{
  "num_hidden_layers": 12,
  "hidden_size": 192,
  "num_attention_heads": 2,
  "num_key_value_heads": 2,
  "head_dim": 96,
  "intermediate_size": 512,
  "vocab_size": 534,
  "hidden_act": "swiglu",
  "norm": "rmsnorm",
  "norm_place": "pre",
  "norm_eps": 1e-05,
  "positions": "learned",
  "qk_norm": false,
  "attn_scale": 0.102,
  "bias": "none",
  "tie_word_embeddings": true,
  "parallel_block": false,
  "init": "normal",
  "init_std_qkv": 0.0691,
  "init_std_o": 0.0691,
  "init_std_up": 0.0691,
  "init_std_down": 0.0,
  "optimizer": "muon_variant",
  "learning_rate": 0.00911,
  "lr_mult_down": 2.0,
  "beta1": 0.9,
  "lr_head": 0.00593,
  "max_grad_norm": 2.0,
  "warmup_steps": 200,
  "schedule": "wsd",
  "decay_fraction": 0.557,
  "decay_shape": "sqrt",
  "final_lr_fraction": 0.05,
  "batch_tokens": 16384,
  "max_seq_len": 1024,
  "doc_mask": false,
  "z_loss": 0.0001,
  "train_tokens": 195600000,
  "max_steps": 11939,
  "dataset": "wikipedia_en"
}
MLP neurons of a small language model. Each row is named by its layer, matrix (gate and up: input weights; down: output weights) and neuron, and shows model dimensions 48-175. Each number is 128 + 24 x the weight over its row's rms, rounded and kept within 0 to 255. Numbers have three digits each. A neuron's up and down rows have the sign that makes its largest values positive.
After each neuron's rows, "fires after" lists the tokens most often just before its 100 highest values on Wikipedia text that the model never trained on; "fires in" lists the words (lower case) most often at its 100 highest values on Wikipedia text that the model never trained on.

L7.gate240:126108126147140109077105129162140144137133099120140102128133162130136094166107156133143165155132177127113137157131111098120110144141142139114129133190122124104116092145149188133126158131126130100166131184141156138117164131157151120166138128131127112133128111105120130101110084113116108116116114062112127067131161145139119153116142118121148123110134149183120141145101119163109123156083
L7.up240:155088124132134115118149113127111127141134114149138084121085073105143096129137158137075127157181155149132170082141141130118141124131092112106111140115138150094104143140128104110081104142102082128130107077160126101157135166121150079142113098108089115173139123114130133123139111107129105145148143128092152161133147126142111131168105111104124114134117149130120070126148111156129136096087
L7.down240:109121127139180136140128100118134115102130139129132113156150124105130144111159093136118156084128130092153146157091096112114100163141100092103137137123182145118154132163137155156132163113126113127117119127131134132181145127110116119139153158138129122141128127126145111151156168153093148125063139177141099087129112146134146100147107082196121162173131171100171036116123118118135090133116
fires after: ", ", "on ", "and ", "ed ", "is ", "was "
fires in: "the", "of", "its"

L6.gate426:131113150101129131122156159167131080156141172128121141133101166098116149110114143129108101122128162129101096100150108123117098140106176137096111198091126117172060158137120135146134149102106170118114119127121131137107123135112146114145162124111150134123157167101137119100161152150146109133138134101148167111114134118141113142179154108116156147151126170162104136137140144121115160155127
L6.up426:125115138113149163084139104162114130162104146126097171136153115150172128123097137121143171100161110113135126158086129128100106124152111128144127141149128162118155152137100081174148170094127107132129148146137125124165146092107152106107145105162154123110145154142162117181171147097109154137121156111140080117086113162116120168113153104103125104140169116105095148148143124127142148146119
L6.down426:122126111124123129125113130145100110140139113118130119097086143151154123126138106139129095113116125142146173131137119135158109120121100104138151126135182092144095124097103123153128126077128142093131118158124133103079151145159086134151136168116149109165158164076126108128164131153148156152165140144151139115133145153139143113086114139128140104150106145142140118131153097116172098131132
fires after: "A", "a", "R", "er", "fr"
fires in: "august", "daughter", "american", "africa"

L6.gate219:154122122126116137142137153136135150116079168091155099081109142100146135137118106124129151163141154091169132136108130141137115136135144159144095122086091189105131127117140126166144092124105108094112141154133109117101128125173120079109158151121116093086108140110155176094114160143113126134114135118143136098097112095121125124172129119146089109155134108150128121111120122148167136110079
L6.up219:157101095143110150123167093141139174165091130140133113110115150130116130131112116151128163105125123149160183132126130124097122153113126092135123112140088121147081082121139081116123118130153119125122157106148100098122112102145140138130186129081086152120104084161159117116119177114086138145144096117190113145132133090118151157146134086091161113131120173112138150130092166121131126125135
L6.down219:119087108143158128132128130113135114136073108120145094118140156147100118116153157112160112136191133129155097129099101133143099080152106125136147155132117141116148154132098173131086147091114140097106141120129106144145112122059130109110124135106127128125121128147120103133117151122117107101144147169183121168155145173112134126147097099159097093112101138143160109110117147151156163067120
fires after: "g", "th", "ov", "ar", "ou"
fires in: "through", "government", "throughout", "governor"

L6.gate315:132114143129082111154130157162143179115118090118145118130138144145159132134133159107104147103124124116123174040127124151103127141114096084145146145149144127132136106129170163089115132094160105142150090118124137119181113100134106169137122132141128118142138087087089128155120125131133087136114150177165158128089091128128126118137118199127146155126102114111100126106086100150119104135150
L6.up315:079109107129135100102186101126128159127111127169168143094086188112132137127130137136133124094140087136135153146113102093127130137110132112092105118129117123096179106104107112148079108160103102108170112127122096141160152103186120166130083091136126127161152154121128089127134144141102154082150085137099132084098124132113147125134094145123128157130124097160156133148147117151108165110124
L6.down315:100088109116134118138118156129100140112130096127134137137123148149114091111117115151134144116110181153162096141138106145111118115127086114175117128166120161127136113110146157141114133081132112136115105143144137156107123172108122138114119101118106126125170139096136072066082129123191161133125117133155181130140137148144139118129185135157159131159153149108118121116113091154156097116115
fires after: "or", "o", "W", "Y", "ow", "u"
fires in: "world", "york", "township", "suzuki", "works"

L8.gate19:123170153150123108144129118146145156161113153123161121121091122165105086105131164153075092124098083113125135106109139118081115140100144111135099115163123089144114109150163125110097103115106169148161133136134118146124136122114102158114134112124147104133137135101097139062113117113127093129085125104106105132143144149147152122179089143126128120109179124151121161163127121170095121130118
L8.up19:118135091152140121113153196146142135141146113143112097151067154126142114138131117136152129120164148164083144140137109130156107118106116132124143144119130098172125191113156144130139110108132114126139113149086160136130125069161148136128142126104106152100136096131098111165120098120185123148163150084138122088127143124146116139102131143128164058116099150184094125133093109117159120139119
L8.down19:129137125108147119070124136099115120155146131105146092148139145184140173173156058127137113114174134100128145140149122108161097062148112157157129145124138102117111153104124108158141127135143135162113156118108126129154121112148115106112111133148117125116089149102119097109083111106167140140155116110169157138150144136153121110163144156138116159100107096125125138180140101157132074116128
fires after: "h", "H", "ou", ", ", "ed "
fires in: "have", "however", "having", "she"

L7.gate403:127127134095115121150111127096133110112135098100144151092103110175105144121123151107172188089150091131128142097116142166110144165139095102105089140165131152165089117094138113138118191132137184101124158118147118129151114112165163158149148154105110152096173098132082133121166142138110100104119157116145115104169123073119123148138125120117104123111153092172102125146144109118124080127107
L7.up403:130162146118113095100133102169150146133146156147150143133129147140147147150107144121122128129106143093099139106118108138120110146131109108164115141135125141148143087121143114168162160165106131168117129139131137157113117112168081142125140114134159097124107122119111120099134100115137158122155151110130120086127121063160122137156127085128146104134108120173130095150102129069090094126116
L7.down403:150120188151168126121145109150084113155135138131114101080119126158114144135161113101137111146167150094181075100140133129135110126161113126143109192118112073147138166127109135114123104118107140122134097126117176118131164122115149108110135140141128119154154123129117118135121117138129124122129137105155173136131141101154114084120124127088151113144164098117056105109109128172118090137144
fires after: "wh", "h", "W", "ou", "sh", "w"
fires in: "while", "have", "would", "whose", "those"

L2.gate299:139082146127155129099160145132159133106126149141148094099102105161117147124116119151112140110136120147094154149143120085098100186186139102154151111128149135129110136131126187099121128131105149158148131110161124137175112084131167130118166107131133149112120121144120157118144110100085159128133077146115146129062094164137106104140132154145129118147100083136124119131146128131148121198126
L2.up299:132085128156139127107134141125156146126127115146144063118073145165129119113125108125076132132145141124124153153137101053123070143153132134181115091105132125129112130112112167128139136109077136160179122087148148105147151072126161126108135136123167118125089111137107151099146139093081140123116103159129135146091103148121103109154117133118133096131091105156092136125137126110128154162149
L2.down299:102126139119168146122129138146184170119153131150153125108128096184150122133144098100121118112137143129152116140187118081115107129158136143152094126075114109122126150158114117130139092156108111160118115106157143104120110065153132120108124138140123133147104131136149135083122144110142160115149106143112103104078064107106146091129121122132143131168099112142125107121149151113087129145154
fires after: ". ", "I", "- ", "the ", "of "
fires in: "it", "ii", "iii"

L4.gate456:152106125131150125086125130139116111092119099109084117120108080143133111067105129154147164101082166144131150092110156088099103174067119108149107129122143120146164100145151154128163113106129152123143147116134135117150144120144109153145115160121163126142102130113121136126125113142133134132130107128141146113137133139154154133111126111117129137137130142156119156121110155082147100120127
L4.up456:149146119142150132102138136123090128092130168120130155106112111157171123115124100154148138105087173123102139102107139139158120162090136106147109132132128127131140102143141159137091089113188078121179141142088132099142140099111116148119126140117145150115100148115113137138151115102136102133148115109114113097143106155159125151146133127060159146118074137161108114126093116126133111107143
L4.down456:083130106120102170101159126159142132125095124150124136092138114147146134139170099086128150122083156102116128143112131137161128168095054088144101134115128156159111141148122158120116070142094152151130122111153133134121131146100154103136146140125125137100118098148134142163136102109128124144164130112076131106136143130144136134110132121094114134128115162179128132118161099118110046105151
fires after: "wh", "be", "h", "w", "bu"
fires in: "while", "before", "will", "built", "therefore"

L4.gate345:089110142133120116129096112135106121089130179136112142114131096125113123118116103135090144150135140127114132164148123109084121114154155093172123138160133120124147160105140110086168177127129141102108123095114117117121117108154102139128114152124071098144131163155133084138160171101094141161118131078173114157148165147116101078115093138122154139125158113159090122117077123105108118145131
L4.up345:103077115112147127154112116082103106120120079147125172126120131134143094138180138112176154111121126135180106140176137165174122102116075116125163086161131128138139189130140153087107130164113101089129135159162103127105151175155102130113153154162149089095164096121140128141159118143096122133098151154105154136095138154162131102145088118149110111134101130130161142111142124129139148115152
L4.down345:165189160119109141109150133115146086128111151117107119127123135144123157111138154117109140122186129133138128122141162147147106190134125103113088144113145137129107124196142129098137118126144138128108114146143124137142152092157138158157147114093115097118067191137096120109142129127106126114147093131134130113124141133118124123147105093107136103119135163118129173127159131161089181105104
fires after: "is ", ") ", "a ", "was ", "as "
fires in: "a", "is", "was", "an", "and"

L6.gate449:136148100124127123152120153094117144126121133180137110128090148101084133143120136110096116144077130110163156165104121146134074102113139098162113140098170093166137098141109152155125214128075123130113101117162127134113090114124152129149133164094142138134114125104133137121139131124144155153128129182089144147153116151086129126161111159110168089147138086110142120132098146134137142110118
L6.up449:094141128106128094144107125134098126127141128148119117109082121135134171101121138120092115124116125111126145107152124137107130130084118152066125136114114133117076147106156100101147162103065131137169119113149171151132143080116119148091134150139149107174127098131144128088147088110088167119105144142142107144114142136124170095158105091109093144158091134151120113117122066098159145150166
L6.down449:091123132137119151126160137152168127128148134146124120124164128138134155136128112114100138093095174140157116116133133135112127139146136124107139141133124092124101095138139125111105119119158107155156139110110157083082117150080101159165135140123131148110137108118111113137117119108104150114116123092123109114116126149111119123154149145129147175098145094097143104132084145164085169113101
fires after: "l", "cl", "ep", "ac", "st", "St"
fires in: "club", "republican", "black", "published"

L6.gate216:149101153124096097159140109177123103138134133093115104161112163087111119114121142158110122141101091089110095112142112119097114129125110139151100173157117134155110159152133141134147111155127098159127125118132131139120129133092158102132158149125103140154110142112143149085144183166135142124128126122134143136158115112142144125125109108135143107100141191156147114091120105126151116101163
L6.up216:129101134126080120111111143145120124101131133136126127145150161109116129164132097127140120093114135103146121121130121139107096128154076160147112163082162186107099117090148117113124119120088143127135128137138161154095157169123121112130128134141079095143159104126164088100132126122098149120117141096125150142106154153096114169086101088090167089120116176139169101159132116096150110134196
L6.down216:104107158124167107142143134116123116122141157136118132128151128125137103116167127069180121087131128177145151123164145114094115125150144142124145117150150114167158120139121101080137124103099141104113143132122109099099152132160106114110136110121131110115091154114064123087130161110164167124126148105186123119111108157131103131115112152134146124128149188107095130158162096122113136122092
fires after: "m", "fr", "A", "r", "n", "g"
fires in: "africa", "american", "february", "african", "america", "aggies"

L8.gate256:153125104199136120159104113105165131104089129158138120188087148154136115123140169152131148123117111161140111157081117132093100106129116100115160115119110147141132128112125159133120157132094128127150155104091148141142135155141131107114125158101136128098181104094127095154150126115133137137111153152150138091144159156151088126119098131171111117140138148131086107137117107171130112100143
L8.up256:102140121127116135135140100136155114132129111134116125113137135145100145163114151113133108106128125102110192129124136089108120083107111105117097141156128151148081119128121147143134128134130076102107120132081101133106119161130137057108129182112168129093171145118121140134086115147149117092145186139170116077132113124130150094125083140115141119086147146141100097140192085116134144127133
L8.down256:125142119118137118127171145121123117109162129124140104121126130100122089165151099104175137088092150123155181133105118124152124147134136153121101141138158098135104102135130152114108132124158122102121165136163116141163123109142150131152182156177146122104142091149116132144124127142111140127136148157122116109112124116130127135129113121120143139162130101090091000115142122135128165153110
fires after: "d", "ing ", "it", "er ", "at ", "l "
fires in: "the", "its"

L4.gate277:144091133120109165156124128149135145104153104157129081111117134082114129130137111140159098144136094160090105133088119117127099128109102148110139113124078153106117145136120139103136118123087146143114060088088093157114135117108120133086128108132162154097146112142115123155172118124114140163104082111146147146078126153151170135117093135149130125096146102132140103158120096128136131111117
L4.up277:126142152155122125137126170115149172118052176130157123137078124089115170170092143114104113128196145137127106137129142109103157139129150156111151154122112131114097133129124109142130154104122098134118105139126111198117156121110104121153121107100136195110148072121127139089126121128095162114107100112145135103125137148114145138097124142102125156105107150135137078138138153128162125104107
L4.down277:132167115114100139105160115137119117141114145134121098101138095116119149154141159133163086175118169118089106100117166123133143159143159144109127136133136157139125099105100105140118123135132172169105135113129096101089144111133137193097104142129131176151122125115079148132144149140098104127119052150145121085144126164119118119124098114120102143082109109168146161110116140129140124083125
fires after: "S", "d", "D", "R", "c", "s"
fires in: "september", "episode", "department", "republican", "independent"

L6.gate47:133107143117101130140116127102127103117119133130145124130122103138123085204106144124136157166155169122093121124090122133112128097076124131132134145109112142091127128071118134141144100130117142125166088116158126166126149118118168119150156140126148095099099170154100090122132132156137114091090118144082084144145160130122151154118122166153149108094096104159102119140091118138109113106112
L6.up47:099149080115091134143142185139136149160116104151120144106137138139114121106119121111094167115124104134111120101098147104096097092108079116137121151127127128120117123177107129173140107117110100130141143125098121114142136170144110123095162122137140159127121119099156146117147151145142103147143125142106101154144159104150112139176045100145105118143123137120100127109150159115125115099092
L6.down47:114143082118127138112128159164139083076095107105104141154134116132106095127155119139112134119108130126154105129136116133141156144137120076081097154180127159115164103142154100092149131125173129101096115088135148108137167109159150127159093111077115155134122135137174092112156132147155138128129125120151119111144152114108117115149139133130118125128154078146178058155119148173136147138162
fires after: "fir", "on", "om", "os", "ir", "n"
fires in: "first", "second", "some", "most", "third"

L6.gate429:138119180138139148171143119133117110127122172115107132102122130136120122091104124124094147117129124120169154134134175154134123147112166089139144105113177170092091127104132164148096100133149122120149152086156076141125073153115127144132128114107122138102140098134070103141122121134108170171118101117179088113110139094098111133148066145055126108158159112149109136134123104107119130143125
L6.up429:123114120141163111130133182127125119125165093140119108106125124087108154121120104106080129062143141111133110125109140151133067101132143099133134190141133103117136125116141151161145102149117166116125177099168113103156121154104109108117127150103116139121167132103106133145127124098127130155136086130161100145093105090111122066129124107110127110136151137132146136139094139118126121140118
L6.down429:166128136088140164098100138147150087134122138150110150094146153138150157133098096111102129150145149112127144140132129136166093108078092117146160112132117127097090119099114143166108166143165136119139170163121115107076109106089123171164117179117147112120123133113122132118081131105127150177111129100149114139129114128117110133086133112144157144102122172112150110102125120098127109129123
fires after: "W", "s ", "and ", "er ", "es "
fires in: "when", "who", "where", "while", "white", "what"

L6.gate285:148121128119120096122163115112125175142124158118104072111128112138165100169132094117136147160129138139134123123072149117121122089101094138122111140094104089127166151141093128146152130164119154166161116100123112125126186122175112108173121102096119092142148179134175110097138166140139142137108087155126115107140146142091155167118201140094151102110144101088133106151124110128160144106107
L6.up285:125130109156129093104163111070118140134072147135124142118130136112139087126097124108121182129130154130127137133116153148128110127112127111138087106099133122105177108112105123110132107137063156120128118113142094102170128074138135125182108114114126107109193146101134151090158119115165114137162143139105160125188118154162144154136160161113111123134174117118143128158164117146096143155154
L6.down285:103078094120130103137145118120147131170133116110139141126075173155120148136135105123129123126109142144145157159113106110109138090096150124160110084105113114138127119136144119138063112156140084156127152128165103140103168153140110153141130119142085126177094062133192104162126152092169144139112146148142168145126115092153079110119135166166083141108117117152136150170095124100092121164153
fires after: "re", "th", "ir", "on"
fires in: "three", "third", "second", "southern", "southwest"

L6.gate325:162138137147077104126136095174118121082114162151153142103090113110112130136116158100145134087156115132182158121118093107106127142146126100099109116153100114085141108113112124160084133107148100101113140130108112119099097144116126181133089134144117112136115137100107123129146071090176113132133179132139126094071137093140127124129133172109107110123126114171138115147137133138161120115129
L6.up325:150152116165131086135117084150123101124090125138129128135136130133170159139142135097142126109163168119134147124118111139125084131192151118111146124127137146103128110125151166099166123120131086144116107172075124136136139138160144145137126114097123103098095089117167123140127134138147151086131110161113095110099142116127109133158112108145091142148154117134120130102080080114131128149131
L6.down325:127155142130113099152158121161116122104125121144164104114163109144118113114123123102114122132101121119145099132056135145135134132124105104160124166098112066110159115099112148160095158124176168136126128102133129138124124099099099116099123119106183130105100122106143076092094138096137124092121138092137136159097121104103097129164146134167123155116129130145121191132154107084141162126137
fires after: "W", "n", "Y"
fires in: "world", "york", "north", "works", "women", "website"

L4.gate19:199135134149116125135116146093117129115127090145102138154103079158124132113096157098099130140139172135085122130149155135124130107132152153168176134119167141153149089119094113128175118121132083127136139126107136116128112099123166135104101147166134075125152164137110104153138076152151152098116142127120114129142103142119168167123116127166105089186115135166122163110102117160193116144095
L4.up19:049116090144095143153156097148147151134102168155157117079088162100119110154122128164162192137152107171143185139125120149137120105116086131134150084161120127123111137101149148154134160137114124094122165114136105126083126124089129117160128134169162132099101106113108135126114153118116148114132154152138146148144138151117135123112098098139099171100144092126126084156160122128121118097133
L4.down19:149122134116157106099119106128107157126117131142082137147071140117128128089165152124185076141132157193107113145140143128117133143101140099169088116143124138126148119123093155120119152122120091122120150169124121101149126133140123160107152167131094157098138117090073150120109099064104139092125105178097089082101103168121154160136113092142179111103140161092125110117158162139150091131114
fires after: "as ", "is ", "ame ", "m", "ed ", "was "
fires in: "a", "an", "member"

L8.gate161:136132156119174093129109130111097141086139152101128131122122158197136116110110192178079182134124086112126102123129097154096110132114119128147134132131129136148145127131162180163151086146091143126091106125168129154144157144145157108150140106131115160138145133112116144116124101148127122110125117149102161138154104135105150122120137123148110125127148143087170144155124104167107108161122
L8.up161:159128137164174155106137137147137121161097120127151171119122101199091154109144134131146127121117045100115144112083128127071147100138115111140145115117125164143170141127146174115149113132144136159178161113131150130137155124112137100114127143096107118085063133130132128091122103149148134110170165132120140105089151140152136129146136123125138105135106178109134138126076146117138116157140
L8.down161:119126121118123109066111167109111112116171189117137114074164122142124156124116099108158127145141108129132129117113159149109138114134097139118136170150124139132131135091147118099127127124107093140102152128121132143169126108104129119127120133099121167125127050147108153139103144158114088103133092167082123113182122150111134119166107119082137149138155145131110095091146142143141121197132
fires after: "th", "wh", "Th", "e", "ar", "h"
fires in: "these", "while", "three", "first", "therefore"

L8.gate224:150134105162114144128112156140116088121130127142116137131111141121122130124155145130171139100141101156122114118124134101171095150102139112127091143105142143135149119120123155145145125144139148099127157172121130101095147106153159157119109186129171115145137100101114091145114150140092156149111115165131097181147113115146047137120107150107130118112108140120158158090111103165185090136151
L8.up224:105138113145109156113125131134130109135143119130115138147128127135100116166137115126105138129134055147135161099142114101139117125100156091131147102135118127135116124099141149091132120144114128145123159171138165145096113097187184124104100166122110108126151144087130151143090165143132150151118123086121129113123099132180091146172136130120198153103098134121127159105145147149161122121153
L8.down224:121109143136146113100194130150159122181135140127134115096121156120164141158142153139148110129127145091140116133133111165162112122126122099122109139109100135106060132117072127154094145150132138119109100153144148124110161156072130114118160121149108111148161123092172113122136124099119124143144165083089156074134141090149148165107135204160101123134118115143079103107153118149151106115119
fires after: "a", "m", "o", "c", "M", "u"
fires in: "may", "daughter", "more", "can", "much", "moore"

L6.gate283:116129161153106110081116097114123112118131123164142098115111125153162139190133137109141166157130172142137156128070178143117154117133077134143149156133157153128124107128141151130118125124154143116111158108134096154121120162137156130100122127100116116124093103090093057102119143091133159151122132127104104135136129183158099107100148133126138131108119103138088122114115102101183078126071
L6.up283:190091114097140175094148164147131089118119156163123127117123157124152141159137128130127139137137139186133177137157156093132122131099074132116102110131139156160093100125127130089135110121101131077120138088133129199130078102134104154131122132068103145157097140124125119104147126118102106161175135120110092103091079151152132143129156097093138112097160110152096141148115098139115116142104
L6.down283:111143138125066132148115149149123105077124130129085147143110129139100131122114123139105115134119143127131115107126159130123136094114124160118162145155128163102136121117109135150166105104163108116123125127098118084110092171129100115128094174131087138124118138155115163123115131138121080100129136104112154122108111123180125146123153085129163162127106139136141092151154174149138118137131
fires after: "th", "h", "Th", "g", "H"
fires in: "this", "thought", "her", "they", "through", "hispanic"

L7.gate209:132120111097130122152132158138131107123090159143133131079114098101143119129138118149111168092157148141134105117122133118133119162128118157118156134156095154067172078073146162160122108132125148117113152131131104133144108082137146122141114188119125102110128090127160148084102151121104163167102136155163151133150105087121078168139139120094114088119151109152114126118158127087129089116165
L7.up209:138125094137093133154149095138122115110151138115124145082130097126089140155095121113129125116116169101140093122134177139114159178075116149136164149088116192122146163133083109146106085148123147150161155115136088134133068150139155101120136112106121152149158124104109126144130109085145122138127096089063101145131183109127127130135134103136101126185147133131132108144142122119116111143158
L7.down209:092124147104157170108096149126140115113147085138111114143156136150107140100131112135135143156135131150145144162135112129124138111074054121119138159122144192131110073121099100120157117089111109134149144120107139140148110119162089186144165127122091122085158126154168155118095149091129127180134098116127149114155136149118077083145112074133140140096112137095127136163112156125109101115151
fires after: "W", "s ", " ", "es ", "y ", "er "
fires in: "when", "that", "who", "where", "while", "with"

L4.gate77:086126151180131144188105138159080131120088117159116146108124117117111083143172114142123095167138132123095118103135095127088122119155117072146124122096153134126123153134133084139114122136120134143130122110168137134143150150133123133124094159117135106110119129147153081136140100121148144096114099150101114108190128129120155146142132139154128122142139150081114168144084106136141146082135
L4.up77:117170143096128139120092129108118169185133101131155142127149108131169116141116163120106156125102116105093133142148143125105114156108120137061089170105139144113172080147126148147114131108108099104083087145138125145133124146122209122111180122097111131131083089132125125112151118123089139108120124136181125117125082157121162132103153085110133100117127123121170125126110113103139142116159
L4.down77:085093102131113163162079102137140147125104098143117118163121124135122141160181143155119075118144137119101118110145100110134132109127097111156146100057109104104120169124141086150142171142127100108142116130149147130140081147168183166135133155109102139105160076128123161151131140128135129135116144148082117078138097094153120121163094136129142143133125080085131145110173133149082131140144
fires after: "s", "ep", "cl", "p", "l", "P"
fires in: "club", "republican", "published", "public", "subsequently", "substitute"

L6.gate422:118138178112139108152119106154114125125121156100121173110104075143146112107113156109125156177075150162118142091137146136098139118111087127124116155125127111157107122110171125087105087105075210156118146128128127116122158145118154132129114128119174132064072146141141128163091094147086109161118142129092118140147144147138139159117126108129118105119140127121101137110151111103204139141068
L6.up422:121104146123120129076148104150135127053127109097122156136116082130077116098119116145125119122146175120127167100145144117107128175157089125083150148131121122097079076151154126139156103130134151136143128122131151166065170207177161133112135148165103080126116144125129119134097120136112117146130128115118185145116137098149157141122123096132151143146120157121134148147107116142134123166113
L6.down422:135076115136153131113115147157160110126097087131135120115154121135126160117126114130147129109155159104149104143097109112119152105128083150132117152109127192105138128152106141124112099147125146126079110151141116156162172146107171157156133144102128143128156092113120133133122083092109101113158141133145155138135125132151166150121130142151147175122152123109111140116146102108113121134167
fires after: "h", "Ar", "H", "Th", "e", "th"
fires in: "there", "art", "high", "highway", "chart", "third"

L6.gate254:116157104107127107122135110156126120153122128111138112098118103156123106143073140079118154130104179172173105164146108145118117148139157136106120142121123127133085110136085122087119118122140091121114125126115148111188171111136107112144101117133134132091120110126150077121112115187108104112082148147164155154140097138095136157166133093149148112121122126139142106166114125125143138099156
L6.up254:120155083102184090110123100095104132114135121132129088095130109114136108123116126137120130168131136156121135165134154173127159114119074145167123105113088119110172118175126116134133117174121097101125158138147151111118130102117128110102101130134114133113147129148153122123108155155096113121132156124123100163129103135161123162129128115162137117126120130118130070134124138136163078078114
L6.down254:099130122090110106111111192095164136145153096143109086158146140137138147188116121139182108168158114101144134115176118107099139136097150118126119055135107122090173098159127134138163125122137076149117117112150158149072101121164142165112148126116091158133083120117125108131158146120157139122137119135119154128114097127106100085146118134142124129139129108122137105070115135111148133138126
fires after: "is ", "b", ", ", "was ", "i", "ec"
fires in: "a", "born"

L6.gate469:126124131117119074145160103128082111088119159153107121106120092133118127112117164152107118149097159144109126162177109096098138165102114115135130081154090138140176138128144134127139121107102160138115154127129140126146142107122129144158078149136134112142141131139128178114162118143156115139095174099155081119120138092087104114129170135126129097072147168164104129122114127115128110128165
L6.up469:159097116121117113181130164121142141163139157151180125095121120142164170123084152141117136108151172063137079109099102094129111122137139114125123139111110121144120172112112142124097148148137178119164154128119121108138103083136116153132158102116183130124146131097124127093114150138110109107168146109147124128139134114104156154122164145114121082137156122137132145149112142109125138113161
L6.down469:087157131130127149117132120142109083131114130099122101152108145170129111167131136176145173138161129154098118149140114130098169144102105105160146096138173160155167108144167113172103102102125078151105148079167133158089111159139145152111149157136057098118125146130145106159095091130131160180127146103125111100137159120127138068129118134118149157140136134077125098120145137127114129112129
fires after: "h", "av", "b"
fires in: "has", "have", "be", "having", "had"

L7.gate343:112150159124084166106112159132138149167163169160097103110135161102139132134109176170138152109114125141158137174139113101125142110144124148123109139136144112155115129115097084086087114143136144110136140144141142092157135139150120128069129153132118125107104182123139142116121061154103186151107150091151138138115132118093132103091123137136137147097104104092120108170159089160133140100063
L7.up343:130166101113105142111148153132100138099117171074145108147143109149137156111141119121104174097169080126127128107098126115108109151112123096117157156148086121148154132108095118143142097127110142120124156125116136115189083087137118122130148161132113134100093131094113156103125086154188139140142136104146145149106115118178116108153147141119180132148113137168104132107129161092115131138107
L7.down343:106100121106138106139126106157136149098153117147134161073087153122129154117134137135150106137142137117134120062141157121158121131151077107169110144107136128101095140160148095108116138084140184111095126120075090121118162116113153084167154134126086181145108142132122163083159135133120120146124157147147123119148135157119165156156112105075176165122135122143123128157126132157118118068041
fires after: "af", "A", "ou", "F", "P"
fires in: "after", "for", "about", "at", "papers"

L7.gate109:128106108168115130129129104160117138121118107110104088142137133119112110122132138095167110152141152165142134146137109152106120136104120119099105146128120146122145099115114183179148133075089151101098144085103132143142137122135177153157132154121114161123078144111129119097145154134121112129154142133135121080105115151149126149134178130136094087119145112120112095128121103133154128135131
L7.up109:104114092143129103115145160127152139135131097146104143128122138078076163154115126137135105138150125143092123139131140100128119127104100092096139085148118105159133130116135075130162085116107094150069111109116128083146161096156129103123107149096143138164157158143147099093129130106151099124155110160114160093136093114138119173122136106111095120157126145088147143151104111140100135147094
L7.down109:122134107126167142144137117126152118110082104190149112095133129137110126156154140117130136147094149161134142128090096151132123127111098090144154085113115129132142135116170129134105152138151099140142132176111103149110126123119133113073127122102107131097143125125170176064134114159157151092100166137128158148115077131108122115110115144158129156136135081099119158095119120098136163149105
fires after: "oun", "ou", "on", "ar", "th", "g"
fires in: "through", "announced", "throughout", "large", "alongside"

L7.gate329:143155097102131108134139111097142183142151145121145135129121140122154129161145177166119172120121111145131123124142148197121132142115139127124088169197145123121112167112181124082103154118156141116111164154126114121104126138109154113132116117136084150117151116147103103131137125117103104120095105115135097135135114067138126129127120138141116076088133163090096086150116129114133111155135
L7.up329:110108124132123149089099136140173153095177144120141144110147151162085149084144109137090089161169125162130123175102192114149119125153118162111115151170124108167095109113179143126151136095111092152145125110125159113139092150150142139144078139111136148140162151136194121155106102099118091122092153108098104109129152178122150112120169119153140132165124111135141087148111130123124099125097
L7.down329:149105158166146130145148119149060205118141139158079120135141129157123131119129140118146152135132123131109088131121139144072086092128149117102096150098111137104151121077137122129145155083110154149129147125140138112136165100174119117080149112085114169096119131137109112139082092126135107121095079169172120114127121094125112129146140154108150151112104131160130126106119131129083101156123
fires after: ". ", "to ", "s "
fires in: "he", "and", "his", "be", "however"